python train.py --activation="geglu" --tie_embeddings=true --warmup_steps=200
MLP neurons of a small language model. Each row is named by its layer, matrix (gate and up: input weights; down: output weights) and neuron, and shows model dimensions 208-303. Each number is 128 + 24 x the weight over its row's rms, rounded and kept within 0 to 255. Numbers have three digits each. A neuron's up and down rows have the sign that makes its largest values positive.
Before each neuron's rows, "fires after" lists the tokens most often just before its 100 highest values on Wikipedia text that the model never trained on.

fires after: "T", "t", "V", "inter"
L5.gate703:126134172117163133167154164125108091126109126130151072108126111122170131151128120131169101159145131077112104152099134137135121130136102108132113126116150115112126125142147149153118143103125047111190120101123050212100111129100156186176129164153131110131144134151142147120126110152107147086
L5.up703:097081113154160146107128126121105108123134113110151109129118116106121141146160157123121095104137141073153118123124087148125142137170138122155124138121096117170113124113112174100112102132133132117142099152119130144160137127108089116166123124176133076096173167133134154070060140158119165134
L5.down703:120110120108063131109165173129165132115150142155121122126108112109126126110127115123125149119122122129149100148127119090127125131111136133097110126148123130071126161115097177102129133091129110138126134116168141094115103122132145171106130170089083147119132092146128076133129143128118118145

fires after: "N", "Mar", "n", "mar", "K"
L4.gate336:111151156154141164138060172138149114130171127088126134153142143111134091126132141157179121125118086116150154134130075132121119120117107166135160151113082124091152116110118113107112149116123097136112098114147102148133122117120139090097116156097129082178142099132146105137103128116153146148
L4.up336:161144154141128107136152168133116133136130132100118129160088152093137123104102089121162112098171122079161192132109112108086145154126142120122150137101059117124143137146137197113105155135091133114120141120129112139123130120116140110091141134152097125125174110129116157145102141086091093126
L4.down336:123118093118139087141110125181131158137116125143129099184109109121170156086139109189077138130131134127127132137166113148128092140116108080147089121121170112125158120149121119141127115092128121091128136145107144120136207108157113146147132120109127137125119112095156111123125113133093154165

fires after: "M", "k", "m", "R", "L"
L5.gate727:132110142153128138119128117132098115126152138133104142108136126099115139140142113088085117099157121125093132139142124124125133111119111144145131111101087087105119163163154139092130185086116102137166124102124153071139088092141130138109131183129115151098118146124144127125170155097165178117
L5.up727:127125097126121083106139168123126151119133137115130127138125116119111097147115138180158129163082205127137145169155106142104094124099114120125146138140104133118101107105085170135127138121174125116084150120142144150105102167104124122109077141116078126135145126143109139079150112163131165156
L5.down727:184143117109117160146182158103130151188149088166123136115140148141167100111128107090096120118089087117157141126133108106143107139128095141109122103107131146151133163139099119132166102164092152126079128120097133114143152084132114148142152102145109146125101133109122101143153107137115115130

fires after: ".", "=="
L5.gate1258:117111131154145129120141119102128164103098135170184145095167129113126119083091109136152113168123109114154143107113115114123181116160120129123132132118140176134129142099138154094089122112104111137117091148152090111147132112120140128139154126126132096126129126119105164118120105089153115146
L5.up1258:106154096099171085131133144184103153111117130080128154115105121141138063128142148124147140186157104132134124140137136086121136131106121127124100141076109159145146131088140114162124165135097134113116102086117117127109129198109158130099156168185138064119146080113155165163121112146127131118
L5.down1258:126121147159136137129151126100134114095100164127117120101142141155132128081148116148141154157145154135096138144166073092133101105124144143105169147119113117150129133122153120088102112084118116145131086111147099056131094095118117159132119133111117106147145113121106122120164167097123100092

fires after: "e", "a", "bo", "ro", "ra"
L4.gate1113:161158152090118143086132145098131140162133089076099143138121106159149137125124160138158134132145152099134147068095116164164142159105094141113113110121117135158143123164131071090062134126141149112119136162119102113162076086119144142124153142131146092188164117149123135143142190136106147156
L4.up1113:144122141146115149137094100110173129171089084120153164148127102121102114116117131120149141108185126142130119151142100166127131159045106140165097111134069134086104138129143126113120091135062112084139149124106120096124127148131196146133077100165130135111135116149131108162121101155121117141
L4.down1113:126076163110138126128132178149132126116168101106128146135098144121139131142111137116108142138138108124126154102131147096126112100112132160148118129138103074128077123142121155139126142129194169142110151139162138103163154115127169119130162147116189119119114107083131118129156143137134115154

fires after: "m", "M", "s", "A", "S", "k"
L5.gate668:147108141170123165125176123121147141105165111114106113156164130147131112111101131101134120144133145146158050134152139116143077104095130122160168135120113148123123135144121132129110140127107126139106122139132096138148139137102117131146154130075128079185130108154122101195170175170110091136
L5.up668:132120118129136132090137126121111124130133102144147109108128143155130123143102128109076101135091091118112058164115101124113116147124129165105160070142102125085121135075085155109074119073117110124115139150126085131137148133063125165168117120095138114111148106097101131094191168141143138119
L5.down668:107154103134118125134119157116129107120125148120099152170100111101169156106143139091085079089159116131122151139107139098108138129135128108121122102133110109183146127158147109159129098141116170087119108127168125093089136113175122074183133155140154116116152131108129189117111107129117092105

fires after: "V", "T", "W", "F", "w", "f"
L4.gate400:114111092127131134167133143129107160147129161099156091107155146093114157124105114111132127101162091142119128150142123131148096109105113152099171126132133115154135119165110148130133105156143104149136140132093151107154106123143107164119145086134191162128143075134141114134122108111096142098
L4.up400:121160109147108142104128155130147120140105149111104155164147140119121150098117176112093079105109141229105144123101157108143139118108088132152162128143136100138156099138137119133140111121103125112122149143190106149159124092113115143116133091121171089147093109157122114149137105157127136155
L4.down400:159127099105151102123106131107103121102138101171151120133128182153132144152125090126124150169111159108111116138097133167150128121129153133115119138131089171108139149133109125135109148083116144124129116111131131135148106130123116121172148192122112111121109140145122158125134126114148123098

fires after: "L", "m", "ur", "St", "M", "ak"
L5.gate795:165157112177143111155141116129138134089123176124146079118114117169135111080148147131102129141092105150141118120115131100132113108140069111097138142153121144126167136128115159147125138114107136136134134140128126110122119139114116066093124106139109167117138082118118122102137148117106137135
L5.up795:153140140175121122196098136162135131196163133137112108125171132134119158100155151110094135103135122089162122128125153113120143133078118114110143149130132132151102137137132134147139152173139119134134130141135126154125132110155124146127167115186107153114135124127095109093106165113092150110
L5.down795:135145113105159136093114077121116130103115110116122133138144179102129101122134115136125099158116171129185088092132105098160125135159130130155138121117177116110152125133144155151128127138093097124116164132175136117124096122123118147169133132143193115095106118135094143134122162103124150174

fires after: "G", "M", "R", "N", "K", "P"
L5.gate390:095121136096129107126139114165103127158123162098142165205086166137128114133101117113152092157126132136126107093139139150141114109091121101170149124150200136141115137095130130133146144139115115158126153118171108126131160117152143102134105141137147116162125110139130131194123092141147090161
L5.up390:122135147141162151110126107152171111099115165137140167146133145139142095156126107112184109096119132138136129085109076099151116122097143064137075099158126126131171117108121142124138146093145118103115134121105117135130164136077127088166147119063151127116101146160118130126130136159155157208
L5.down390:118097173094174130170129144121154116137133108128115156140128146163115111150091114135119118074177137085132129143158128181152141121144128121151185110146142122174097125102142100145078087133085127138126134097136177163167126107107134143108143107144128146133125113128150145130140119111116102145

fires after: ", ", ". ", "that ", "| ", "I", "; "
L4.gate559:108117102121107120128142117163133169124102129122109133119127139139151130152133121126150118101139107078109125119121105147095133150159155114154096123145081141144109147154136091146111111123158152108157119134110109143144121176165133128233165116119114120148126121166124100113116092117102124170
L4.up559:140102108106126108161106105141140143121144130111128143142142099137133105131152167117138158160111077115147118100121123136139083133123139085134095142141130116155141119173142195123111120102088134126122156079131142136147111178134133111130120131098112122115121121134145136136102113132122111127
L4.down559:124113078126115166157167129118151064158117153114069138125120174117100095116080115129104173146119097143113148134133115161131138101043113115148110137115099113102101161133101134132165149119140121097095138123128168109099121106147110117112131124109136113144145133136152159103126085127120119173

fires after: "re", "sh", "s", "gr", "tr", "S"
L4.gate611:146122149154140160161130141139143102170110069159107138154115172161143101116154117109114128134111112123150134147109123149117103062159113103127151162142100120173127159130098111138170128126168182120141130146152068171105107093138106127135140111194157146165138126121164111137153186159145149124
L4.up611:137149129172133149144165120096118165132170158139145134137106144103138136126161132145096093101109151150119133120124140077108153148097154152130134118113103141115097114146098173118120094132122142129137187131140167121146133138101114198156089131155154141143118134119069117105150136171128155094
L4.down611:159149120078103156102135150117116141121117103072139134088093130122190121178103145136148119115143186125094090083140129149165104147153165172118158142155115092147141114142149095153105137107124109124083107102148115102155121154106137115136173110129145115111129098123137164113135100106129117131

fires after: "==", "===", ":"
L5.gate905:080082141094157081152141099150127139102126114154174150085111148148148105129133171141157159158147147143121137143147100157130157133190125138131152125116126144131154118126141088147104143139115092164124131057126127128135126114150133147102167152149107083083109141112114167110116116109123135154
L5.up905:107094154138152033139178117188141118103121138101183132120138135121076089140142138149090130168162104209110141144136152131141133123145107143114142155127094123143104118107124156132111155106160128074134134092107079111117170153118137142151138160165130136114149160122105142131146135121133138127
L5.down905:121118124123159150128130141089166127128155158135139144110116099176165149096121145129152136121140144106112152140160061126166125164170143145105137151128105124151149111125172090161134141149119078151135086114120173106148138130109142134076115125134126142115156146134143148121146142152104127162

fires after: "d", "L", "l", "ud", "V"
L5.gate347:129142137134136115136166122128123088099117139104117157191090145121114172113126118139123113117137115134153136147104180127101108094110109125096151150120138120125092145152122112122140115147144152153156113126100135141142092103123067102109122118148192139116181138121114112113144148120139120153
L5.up347:141128096118105115104142149178101138113119087127141147130155156141127130102101120132168135134074134116117094146141147114121065173121131149107119137122159135108091116132070120122154152080138103184150106164109113121117128112147085129111163093144149150145141148102119130095108162121109128113
L5.down347:070081120118125150112140133119137091165115146139118127137172108147123122130173094113132105151116157143118151142110169103140149119138108094118167120089118113136178154105128104120140104120116141106141119107127147130161148152100111143129120117117085153127111145138139151160154138127145126136

fires after: "M", "m", "Pr", "pr", "P"
L5.gate70:091150132191145155153163135147096150132096108146109112074110139126069126163115114141101132140139116126107126150140121140125140132142143157117159148106136136063129127070144104111134153114139115131090130147107132149099087108125114091157168109095103116148121112108116142126166109171106148103
L5.up70:137137116106122143108098132129143125136157128106160134157087116117131130139153151136107124123125104134121159099130116164101140109128104148142149114161150148143095142114110120165158126129130141131090174137156116120081132102126112103161108146116158149092096109111121110099104104114119123067
L5.down70:129162106142101114120150146074098052128138115102139147107134166116107062149126143126166141132071114153151099192087139111170167137122114101130157139117118127101143135113151122085133139111119140123113115139138123150177141136150142141134118109129132130128146108121120133132125150120109142143

fires after: "\n\n", ". ", "\n", ", "
L5.gate916:124107107162073145111127110147132163150140144104117100133161112096088150116134117153137126122106125112119149164190107127106101115128165132107137125138170105119152169145118150132154113117147202088123106158122136144137087125125121129190103078132112125148136122147131121129116137080140105139
L5.up916:157114106131138142121120121127129082126090135108086137127110142083127132148148114155102111142120151142136123134119127133175094118132161147133151117151153102116172154149119159090137114125119152099116114192166122150115120127156127119173117128103098150168142118115154107130092097063121124109
L5.down916:154140045119108158112128132118192086151118238106111154130146139143135129097140135149149166140111123128126163158159117115100115106118134130132135132146119125119153152113138124122157078094114132141129087107117133141128141121185191172145108105140125135134127098128138130124131140130106097100

fires after: "|", "\n", "and"
L9.gate992:101121153153121102124118098093125135152128096113108150133156088175138123137160114108146111135140142148153167091140121099109162091153095149088130131132095133084144092121106130121152140141122120097136121147110068126144171102147117135124142114094104171148125120160143139104102092115151092110
L9.up992:153122137137157138195135146119116100080148152096107168130119139114157121127182131133095158124116143131110138131115131136112158121111153122067160128158121144131130105140145131154114118120138112150134150113093096119087127110133090143101127133067119144139121115122141108088160072112123171104
L9.down992:133118092116126082122145141135166131138140121112135116155139164128134134145112156117127086113129133146150105128139133125109149095127143120097137129106153104103098139122118086138197195151112095080162145136124102090140164134141107125128135119106107142099135126135100132141111107137093109159

fires after: "==", "t", "N", "T"
L4.gate552:182178127135111091146146102138104131186152119121150114122125091159126156119099151108129148158120147110120141159095111154111124153112136112153102096111138109139130156095142138151125097144112116118181132111120075122146144128090145130163143135157114123111124120121119157161159073113111107142
L4.up552:135090095163115114101134114132121140161149161143115074110087156135100112150126154132136152121089123111053153138122095135125156144138145105102124166133154147168150067100132184091083092086142121123104155135111158120122138118138148111138160112081125120099127126112164113120152114113130143161
L4.down552:112103114116143135143130130075089125118134127117150151126100159133143146098130119083090135086166164111124112127120107149115161152125137133094130079159126104095116126137171074132144129114154127157101144123144104126096128103127136140140122161100108138154079172114145138143154111118174121099

fires after: "M", "m", "he", "em", "Sh"
L5.gate443:121158129133181111132167183124131164120108113109119125118103127145115118150159126093161135195104117086106164131099140122142115148147102132111174139087068137122144148133165129131070114121147124110168144154108113124136136104126142131137152124152127100134178141115112180089126128143069075107
L5.up443:145082133157130152111109164149123166121165118126091150121114130148123142105163188127163123141160089127126107100125126129144111176069122100170119131138107148163125093110155113103158150197106131151144118108110120118135121145135132149159155130129135118106162136119111123155116099106175122133
L5.down443:104120138114112178126107116159156119166121167112107167120137127128126126112088123159093135139099151121141097147108079121122121116125158122152088149146114124166119131127147116115149156097140079145119171115155127128139075134109124121090136100163139112149096133151152165127128147121127188139

fires after: "L", "politic", "music", "s", "th", "l"
L5.gate619:125089148130118090097158146087138130137099116135156142144106139133094097150153087121096156136124136173104118142130137169126100145111112150128138083117154135130102123142145090118148135116100127125138136163082086166158079079069109170102078141146151141181093139115097137126147134172118106160
L5.up619:116112152086084076115124111125083124104118148176110138141126125149125099079112084100137120124116107108133134150124139087142141180143100152119126123107124072141186158124108098127115134127115145146163082137148074141122110124140110148107118127155106154132114142120122124150123137182135082089
L5.down619:148109119115113155140094115132145123180123136123127123119114094090116175109175131143136108086145109149093115126116111139172142115139131189150124101173145145103140093084123120176118136129151113134100111117140124127157151122148123101113123135131163107091119097135100087123120104122114135124

fires after: "R", "Y", "J", "T", "U", "K"
L4.gate920:183162125118133153113142097138141120161140126095093133138084076123141104118124140151154094145131123107154101130121112153143135135126115116082177120124135097163153138122136124131167130102120085148061124118134167118175082154144162097127131142147128161145116097126120106109134102090144115118
L4.up920:085157100132113130130081170156124136155108129139148167141106099111139146156143115111151136165152104117129162138126103128131161162143148077118099098122149133108130120120126140112146144121096144122131100130053132125131153096130086079136118119161125138155097105148121123126126122159110156150
L4.down920:187138105131083149134106136144125130183113107146118109083126129054099139122102127146132141107138074122151109102119172099145127139142102098095117130123127091148137101120144110136130121124169094165141103153171125122171079142145116132122137134115149208080119113119126100121156130157161097152

fires after: "g", "Cong", "Comm", "comm", "inv", "c"
L7.gate1073:121133128174145146104121082093123096161103093142078109137125143128123086159123171148153130079108118120130098114145163085117142112121155109139117097152122102156119096138107150126139118122130130133154161131084130144110148147125097138100136152139171120128106129075085099138113130097147111145
L7.up1073:115125183097120194102141147129125128127126116135086139139130158127089088122102138193138134130109132108164093109124162089112138087129125091124164107124156127164092082167098151145126129144123153178133143117138085129111165105136126155102151140155120120135134084093113081094099116127145119133
L7.down1073:175137132149132135116142139126090144090113119111067120114131152129107128107065083161146122179120127190142087131074112109108149141148093141111141134109166149104158120118137110153109141137114124144129111125109175094153121096152140122118112147092135099104127136131109104155139144121116090140

fires after: "en", "F", "K", "T", "M", "f"
L5.gate1139:112162130096127146121109117144157131128110142121137121092110096105128182097150132139122060144141098114134125131129151147173108122135147125151158069172113099138187136114122119140138159164155167142102143149105153143171060142141078102157109113073162111116126150109134123112117111091115131121
L5.up1139:160141102154109062161089179153129119107052134107145141098129111114111100082144143103130136133122135133120117050051151120116089115142111104145149123154149157150127151150142111130121150147129113145091125119116119139131125111124115119113111118115110113109132126122116116200112150104181110109
L5.down1139:117142136088155123136122087130152154140127130140122145090125143125152166115139129130104142144135158114120137137131140176141152133126196146129137130129082103103135107130115130110109165097140110148121141133132173170133102112127105119109144120107137118106087141147095123133105078103109160123

fires after: "M", "the ", "m", "Le", "go", "Pr"
L5.gate452:148117152137100109112117124166120130089112176092131113112138144137124134151151150129106066112108104181131155140178096133125105098119107101134142177157139127125128168114162121107185120152140100122136156083169170101098111102150086084146179144146146157108093114130120125102155132105146137080
L5.up452:084106110096138102127107134121132147146131150122130148124131132128146137152087128136140095174150130135139118140113104151120124156106133117186137153138135150133089104142108160158172114114144135148148189156113136125115117078078116092148137136097122180087084148104121091148116089120158117123
L5.down452:132083150119103114147108144142133099111101131081121135057158171154147117125128156122116076146118087093137144201128135111100100140154119149141142152118182108127132151123124116114096108150138121111126158117127125150117139113151123145150128122124121127164078076136110125107136140137171154117

fires after: "L", "ar", "R", "k", "M", "N"
L5.gate831:163141111129114143134172118112111151116128156164133148143122162094147089144142118125082129156115120134126131111143080125172103136167119107153144111119093122141138150095140148104111130173127138144127132108141123142117139135138109109095142135147091164119166110118160117164139124099114116150
L5.up831:109131098145126125131125127124111122129129150112048121106143157156136100141115101161114162123111146119094158095121155146171142125101135122166140112146129110142135144168142151100101162090143185135123131133154150108079104111131123103132128154143140143142115109118112099123062121112122086114
L5.down831:127131116122154118132152100118149165150114131139152146154137129148129131074126149113125142135132118130150088102096102089127094119196082100114138128141178127099151128063137145134133138137156089098132126125132136147146156151113166102066149124184132116097115130148147167135161091106127139158

fires after: "\n", "\n\n", "=="
L3.gate1190:076130139137122124095155120105153121144149126134166119087141140153202127119099132134158128096116124141095120091138138129150131066160147128103084124138143166114115101143122137143115135162178126100159158086119131137106122134127167148123140123142141144129118147165130118106131134133127114102
L3.up1190:128091138102191141118116147147127121134136148131122154127158138153124133132154128119147110148147176161144147116142110116117145142095113129125124165158178096114164101158152098135063143108168131118135144075100166119144102132124159121114104122131139124158122163132137144146104106075100199116
L3.down1190:103122135128123179118133107133131101158155152110134106100115115136166127122114122155113122112107102156087172140151110126105120107155189173125128097143125139123117137082153135152148116193158173078104165127117108152116138143106153146143134161132112149114116158155164151121159132132145082133

fires after: "S", "Mar", "mar", "C", "P", "tw"
L4.gate543:139157145145131137134161174119139132136138119108123154144167161096116104120141178140134123071126136118100146178172123132150131079108160123141207045131115105140131143155157134103130120150137113105111101100108136111157151130113135120123122090105107139138121106120165117145158127175128164155
L4.up543:158132148122150149094136145106136142140175123121139118129127137145116147131118148143178077149154112107133120132120135088145155146088125108153118125118074100105132140117110121134159130141150134125093125142118131113173159067130142132155107100129136080119111111128160129119104115123114135152
L4.down543:105146187130168125137156124163147128155103101130140145117123111083125104141155130131090134113155150167123105141121109175089120137126121164130133153131126158157176192130127129128104149097112094149131134125131147116095147160101112094110114136108128179146166119135091156111071102124100126121

fires after: "l", "L", "p", "B", "b"
L5.gate322:146143117167192083121101089069114143130082131104105108112163147118139112138146116110106120143136110157126157144130139113097129148115123142153124162162120118127131074106131153120111161082138094133113118131127100135095117117121150161159127114122111120106118149121121142125144129114116121140
L5.up322:133087162089125140087146123149145137208149092101131137141139187142121121131133136118093118094124114137136093117146111129194120114160117141109145134118105101177111179103119117135143175163142102097131111087122116088176138130170111113109171121144110139135090084138143134106178132102123088113
L5.down322:177155115089095173115112141166130115099120171152127161136117113151139135130112127178123134124130124094100146117135100154119133106113159101134127146151167105117116096176115168140121067135134181140134143126159118180172121131133121100101139152107186083124121137129157078123102149169112130138

fires after: "B", "ot", "b", "ong", "k"
L5.gate287:099126137133150103133123179093150134112148145109130115125127121159111164129201110121093145135146069151076080118085145088117095115107119138129139145124121101128142145122103138087092137086081087125097176135149141152116115123146117160146166111152147148132148121125131168133117127136145141101
L5.up287:128127094119107095112095142098135131132148151123174147163173178141083138151121125139117090133115102119162147096146175161109110123129147153099126109140088115151133161091115105169107148136169150092109102140155150103097169205124157147133138116149126141128099114162095128099136121150067166140
L5.down287:134154145130149163125139161162137123109105109117117112142083132124118116170144084128133124129114147126128135138118092071144146090095102103127143162069137114154117123204143171068119115132101115136177111132163130153081094118132092118112129157090134138141144146124134142148136134138150165159

fires after: "A", "E", "a", "ro", "G", "e"
L4.gate364:185145118103138154134118142093122124128097102150153136141176106118128118138118084164093112127156098081157141134138173138114147147153120130101116088131171144124072130138140159126067110127117170122170103092123120094140135128125152126120118091107130128157151116141113086141097145126097143099
L4.up364:161108164148089134132097129101149127132103108135171116116141129155103092135079159116086134123162129164115136151128141139134123135096142125163133095156131112118085110088130171101088098113100155157144116114116128108150140148114132136128119042112083127142160090142103157143129084087085145094
L4.down364:127093109138140117115127108109125124090145119135124124144113117110134133094146108086148108095123134137164154113101153106145120139097081168095142107119110139112141114107141096153148140175165116181127127158172147139150111151094138125105112150132168134106130142130134119095119126158137119186

fires after: "M", "m", "St", "appro", "st", "h"
L5.gate588:107139150139083109118127120182117107137124128100155128135104142130132115102126159119117106139090148120156145115116146130094095091079133089116127152131147170177083076109115145135153129094109106161091119119163166123143087141142111145188161170103120124140111139163132168144070128098125142104
L5.up588:125155116077133106129106128165106105177094142126124158105174100166121143097104126128111111104119110146155135119094106138140136163099132133107143148140153184128080085115117143124126147142174137102180119109106110108131116139139146105150145134140102100112139130139128094157060119142154168127
L5.down588:141131109134127155118146121105147119148162103095130117125108172119153147120121155128120116086091099154095109103138156186149123162145164125092110148107111136101170144115172091131098105133123094128149119127072154123126147092084115120112099152131095145122131126124162127093158135102127144136

fires after: "S", "s", "Port", "An", "re", "in"
L4.gate81:110167174129089101151122126119163095155144160139111108156141145099115135102146105119112135163135143121099127138084145149127128116128147167106124139111168089165091114112137146132151161125156137140156134123109129141128131128119155185146116162174145106127136118096092115118094132155132145109
L4.up81:100147120143111130131139108087179108159141137145084124181118116128131143113104121119122136194144119070149108138118120167085124110092111164141147153140149099130096108107115113085133162137152162181132122151127187135085110131139128140164135144104157124116152149128082104117143123114133162113
L4.down81:139110132093104118161097151116138119161161136123133144098120141169139111157101164112141138088170105137159129137103155112161116126103116141161134129134118135115148108143112128120102152133178111133094139137145135134133086127129172145078124062127138122151175137129137177145118159150146126159

fires after: "G", "S", "C", "N", "P", "E"
L10.gate240:131102125115065128129168140148132182106070203134127112128103100147097143120133150116139097130123131104134143104123105143144137145091117131157172153106123126162152202115125133146180125187118106147136068158091120119098128126136155067093120105158081112165127109116138131156145151118139152126
L10.up240:127121123156159150092115141110150144133134135165144141062108161142104141088144129130124082111168133123137105180114159118141122128146129150135121115160106169114130100147100140102149152067117105060151130151134135176119182095105103148133142135098136126102122172174088101139076134134129117116
L10.down240:142137112103151149157127128150124153162123135152138102159139149139135118155147156107112167112153158114126159131137186164124119090134144112143154118117162134133177098138078123128120185142131112109123128136122151091157092074156157151122153143099139070124125127124076110115098147115125134163

fires after: "F", "f", "E", "S"
L4.gate769:106104162114143136145114137130097121144098154142150157132132111150100121156130144147115153120116132119082061113136132126095151109108147117102145129084098116098137161120159109167156168109141181125139108147100109118142114153106095122095158137108107101106157063125164167132104134089139093116
L4.up769:109092148101098164104100096083110146154111143174153144109144123130080139099118118115102132125132166107155112183108109138120123122157112101114102114145119144119132125127106096150087096094121168096164088126127142155134160123103117110090132101110142111121135094117138164103084142133130161127
L4.down769:122127164160062092179137132093137174117138093161123146124142125112186125166125146137177117120123133116140129141131186153131112149137168139161134097161098133102133138129133138130116146139110117125102124155161108115129142103121157145101117164125083142158131141127113154120116095158124134153

fires after: "m", "M", "H", "comm"
L5.gate734:114131182084118100107127132136123136118163116146153120130119137152148118143120167105122151125122122151121136146121149086087091143105071129130100123128151115095116161084168155132134139128173142096133125125122097123116105116091104161129115103128119146145107125129119111161152143148130102070
L5.up734:144139195131120172144123101178158094128117122108141150093109111144125144211101170087127128144138105127125091110145106125163114134126101084155136110085117127086129140125119173134143151124133141116155144089128114151129095153102126102134144137090144131097108150083135143148114132172161116132
L5.down734:109094149120133110129127148100121132165128159123114144104091152132108116079142118099116138192132165119141177117174141107148157147107136143099145097138150117108096160141105183097090094124151157126150107159110128110145087122145136112101119167106110112132092145138130090163152120145084129096

fires after: "comm", "s", "re", "v", "inv"
L5.gate1248:113155169159128134146159082102135140169158138135137109130130152131119110131137168124106132111137145130134083153136109110137100108128126130105094105128140143171129093121114139177132075137142136143123144097132072115121094115120101104145143129177130094135104152139102122174085133124145144128
L5.up1248:106137134096105088137147113084159120132118097136124099142175145156121110159134143145112164193121120138140139117111108146141131101124147109119104128146178146138085128136107129142144139112120142116119169144137114116080127099097139122150095109168125123171101145100082120132109105109137161135
L5.down1248:097107141145091134144134085127115114088150179144111160125122140100136149145085141114124130124146124168148095133135154140126114118115123144128144186096141127136126125126144122126135125155159138149137133128129160102117154146170143143143115125166172075169070122129156127115128126177118099127

fires after: "b", "rid", "g", "eb", "ig", "h"
L5.gate791:091145157123150112133133154125162118147130134150129111129165117176142114100144165137131157147123133102133140135122148071142124128146134159147136092138137136128120119132138148114121112150099129141151115124115135077147120125111122145159189136102108178140127100140097146092145132140155162173
L5.up791:110157129130125112142107129093093161111136125133126124157151127138120137139146151101111136087105156117142106134155178134103120084094138124150125130107085116176100116147115155089073114126120116128131128100133107132051093136134119136089096140080205134149145127102109167164102109146183118134
L5.down791:128092083142130116123089133151123091130108149106131115097077132090085126104113124129121145122124112123132146126149126160148147142130131049127152132134127127119129120096113116142137082156120143114107153110154149174118121122134146107105111106119128096155149128159136098096128136104086135139

fires after: "C", "W", "G", "c", "Mar", "di"
L5.gate1020:100129152124134154165140161119148124105129084108123124119141114150139089119106084166165126129148120143129102169113138136111081112090147120132135153158106097094146130129171142137149108157120133093119106114134163130137157064114086122081116112120114104146153149153166154166123152117169142114
L5.up1020:093109119101118121139134138112073123159185104140102164139164158150128087105118088129093126123142139147106170168143110123113160137100157135143137132112129131114119144102122137126105110114142170104167091118135130134098143128124115152103114053132114078139115162117141132126154154128107139101
L5.down1020:179128123111153146099151102127121146124135118126138137127151108171144133073054133128152091081127116208113102113149127101144147149147132127137125146132131139127097123137124073129132114136157161127148134193153128108142139112129144091122099138152161140133196089131089120064168169127081155107

fires after: ".", "=="
L4.gate1095:103116115153098135148114159136094123132096096139147116122188087149173118142154139146132046117146164134135128153089118140115153083137143145107149106150110173108136152089111131169117132150154128132151097152123119128114121115120150115122167090134081094104108134103093148066098109082113152157
L4.up1095:069082147099107111159102146129122117103137103145142152133131083134138105118142129127082146108172121134143162153070113106165133097091124137161153138111153191153128142091098167133126099101147115134145103121121096084128139150088136109125135152097155102156110136128121121126148097142086061149
L4.down1095:118162129097123139120163114111092146176128155126137134094143130178096166085170150133128097134167135130105131156114144140143117150144149145101149149156125122133147198160180114167152130136111112133161107099150139148122149095117145130100161110108115128136124095145131192084105130141147134154

fires after: "| ", "c", "on ", "C"
L5.gate1079:123149129142106134118127123104133140069110136110104141088121135128156120126184134124138179122124151122144144139107106179131130127092138108133150150106172080115099125140141110115133131132129111129111142124121109129111128090150131123112116099068130127118097122151133114177107107102102075124
L5.up1079:131095125171138072088097154102094139108119161140113098136144127134120113128130105121136147119107147187092122162120104186110142104111157153093154110105136132122133118123089149176155144103141134127113123125129116133140126111088139185129075136160133138143142141125161125132108145119099163123
L5.down1079:127135124135133131134090122096148145134131151151182127111131136142111152078110126146161106117103142085223142152094123118106118120133116138181103097111155097091131145109151080179117121146171149121149135141133107130138171101118132141153137120121158099099114149105124077080139113145087097090

fires after: "K", "L", "C", "St", "P", "R"
L4.gate262:125094080139123128119150119117123166135131140136096102137136116130155114148058142144155109116151127116123139126140137156135121079112118048114095122136157144169166140122153138143167111116140088077111143107134110182166104089186101102111140120131112145130131115095118145116132129104123092075
L4.up262:158132083119128111150155096134108128103124147126116089177116108105139093181117153117146120106140130118089196085153127176155153104133111128123137123156150126124105148123192129133135138126104135075128133135095110165104134091125071087096111139116098137120168135156107149141120164104116126156
L4.down262:136101086091153169136132111112138139116142170124132120057154114136102132096093132149090137112139119138133151090129168162142141134103116086153112147113159132144163107145119099095148085144124141108142126123124132114100145104132150157125088130094130123111092126120156130122130155121126103142